python train.py --d_model=512 --head_dim=64 --positions="learned" --qk_norm=true --lr_mult_o=4.0 --beta1=0.9 --decay_fraction=0.667
MLP neurons of a small language model. Each row is named by its layer, matrix (up: input weights) and neuron, and shows model dimensions 224-351. Each number is 500 + 50 x the weight over its row's rms, rounded and kept within 0 to 999. Numbers have three digits each.
After each neuron's rows, "fires in" lists the words (lower case) most often at its 100 highest values on Wikipedia text that the model never trained on.

L5.up971:509489429603508530508454459528484525529511491491516529506466457499461526381437487495494505493417585479477419549454458476453631525569473502400493491486440469657548529538562436505477581422446482475447518547510517517502493452551561523493510517408551388502616519511538502480507520469499483549399478443454589450412488622523541580502520494433582491593505452577526578577434476584495496530529
fires in: "a", "to", "made"

L5.up1459:575555368533401511556615511396450592514456448452549439600502474543589486512537442452493501499482585431475486501531488506474490493440420499508478499537460526516582558491523471479459525544581559470533533546471566504419621491543498435523479575460447608607544536543472547557448572512589440440547623567481547396548415518591480457511411526530538510523481472469526563445495537499479462461496
fires in: "to", "not", "s"

L5.up103:501515416567489488497449466568505453476496521543496491460518542464493619491506530533593466455475448379582565469472515516479488518514539509500455504525469474584515536551436534521538520477514454473446593386539503562552495505392541559523564551527532479464493406529549545373475538432607478523583564473532543522448517532505550474497506571473472439520450572486568498456500522513518536557472
fires in: "in", "was", "is", "to", "are"

L5.up1514:474469427538524453530462466443392472618492474506526447556507543485531604490539581506422551509477533620496416512481467466545528457421485573633369595597440477414483426462462563437513459462495583532442514573436452549510438496527482514414501545493534441518501500602441512518439506519516430492378529507461499452503424571506524475512442538529489521521566485520471444498576469596476410431498
fires in: "can", "were", "was", "to", "will", "are"

L5.up1972:496484520489500453466466512471432618455452447471525527510417555519460609377515502482534521575525466502501505527474490517525578464506428498522494550444544517565490510449525526392469463555491509528556572568432480451570507489570540444506545527480499415452525516474589464524469476498399513443536527524481573600470486525576580490541628489457490457439508514549451531429501571526465463524473
fires in: "in", "of"

L5.up2047:536617552449490447439516473463501561506531493552421462491515418495487548480528495561515576490472512565489500525454501543494459417521464521510437459546412483409555483441549462497513516462430618444534528541511400429432511558434472470528520512535476528438521488525474544436478465481518528492490490470415542493507450563638540523456480511547463558547527427533404530411468546597548446477494
fires in: "had", "has", "have"

L5.up1001:550475530575450515516521528443453528526568471584521529570543481495449516523521467498522525440598450457381539528525454540458430536436394501561520523612495516560528411545485462607612559493486423519566527590443564491444496498549464501420526493505498472523540439456549551527508514544476479487544554479388544558523493510531490632538497543449506514477462451552495449487520526469585468531583
fires in: "to", "of", "before", "from", "and"

L5.up376:525466491483545515501362448459455549480554544492539449439525480462475529437542501456553474428546513471461414457406567518510503504557477449423405482473401530528588583495506507474514540555437533514444633424473546543520529475501532487495441496407514428449617457435521526478544475470525524486504504429471375445493466489526518540495482522502422462415517484485548452447429475475470485492486
fires in: "to", "of", "de"

L5.up1263:541485465505465449517449550527501529476510520535429434460502456478549542464393562385578580496425518522471476473469421527452508574477535484543554460487388540522538523497593562534432488421524532502509530445461526469506496587495537507563501546342543566379536388474500532513423521535586453519466489474568487438495510483512532470504504485485458538510520491458469512549455469498418512487517
fires in: "at", "with", "had", "in", "has"

L5.up419:462459515553513611531509480459493499562403463516529494486405533518454506511552471605508533541446465483470473562489507512496482462471459485545455443527558556386442477483485553416519500459547490528494447595429493470496561493508423394453569544503513530466505495456457482472459440623481504553499455479495542536436532507575430481488528463531466617489451557526466557529499474596495501488568
fires in: "in", "of", "as"

L5.up627:438521422533334544503500524540529469518534580467458429452437486522539469535562444437623437525380630491561491531478515452504388626467491585571479528567564555411574503549487482348428531549531484414513494537531475485545550484555457418467502500532496517599431420479475481500433550541516603469523501514530491521490505467493469478474522505503495563483549497501531514428482550562439546613591
fires in: "in", "from", "of"

L5.up2039:519551483536527552541558626427535619497531433605568460494460588462498409545580517511522426475447496486483510501539546498501473560489439530517501482541579496492463479509502454531539502519466593542480426524431577506435444485542532424545505486508384529510560449577581538426491416427509488451430506508497538424548457635550395483533452426460605523517485490497467410521498565458568572506516
fires in: "to"

L5.up1327:555520556495474519495524500487603536481508458492552512463513538398433466489553518529483602532465476513593398508519537450446576446552524441452534561440532465508557459568451358529460430589503481597528458521418526473536540460511647492493462504528474562484594507538555453447418512443480480528522473485453526600479462469509527473433482489530358562429466504499436561491438510520511415564554
fires in: "until", "under", "of", "to", "after", "for"

L5.up1919:526452445559530558457580446451604522545548475471533455501498503503469521375519458522477439500598546511413454553459432550610470542444520475429455429491501533531573454472426503489498496503555514505513542477449509484425532567456440539536509491558537467515567481538476542518431438527511429453448530498422469412546545525576463480556453514488422499514483554433587550440520525564512500451521
fires in: "to", "ll", "no"

L5.up421:542410538447521478480570510538567440545468451476490442547518477396438485497521518513484517547412452568483382415506440483470536436428465427592508476532466526480444550444557414399453427508567615497530509491492528506463511559463519607443459516545544579482454475516473475395442522418457483519509519479383546585498432507468433464462450517512558533441525497474585495498460490548539581544563
fires in: "the", "of", "during", "a", "spent", "over"

L5.up135:582496543444459510479565505463561538530510455565488513513537438539486460531502443506487553531509458427521379501426438549538482434458604475433431420498590495503488579455493524509469467577582405521473497492475519415553473485502497415400501498595549480442520499450528412542438450481511488567485377440506565566532479453543533481541516396457510523496479490567488504446580527496415470502498
fires in: "in", "of", "on", "gd", "chart"

L5.up1778:529560506539470494546493494423534508544483447443637489519510602544455483511398540436541498370457571450561457480589504389472551430511491474528502580552447542502592435380531444479508536585538502461417502555491537501497542533490505496507551443454470501437581446555541507616396465456531561505474511533506505410518471567544410472543460450543625455568517471463494521479497602555556427499557
fires in: "to"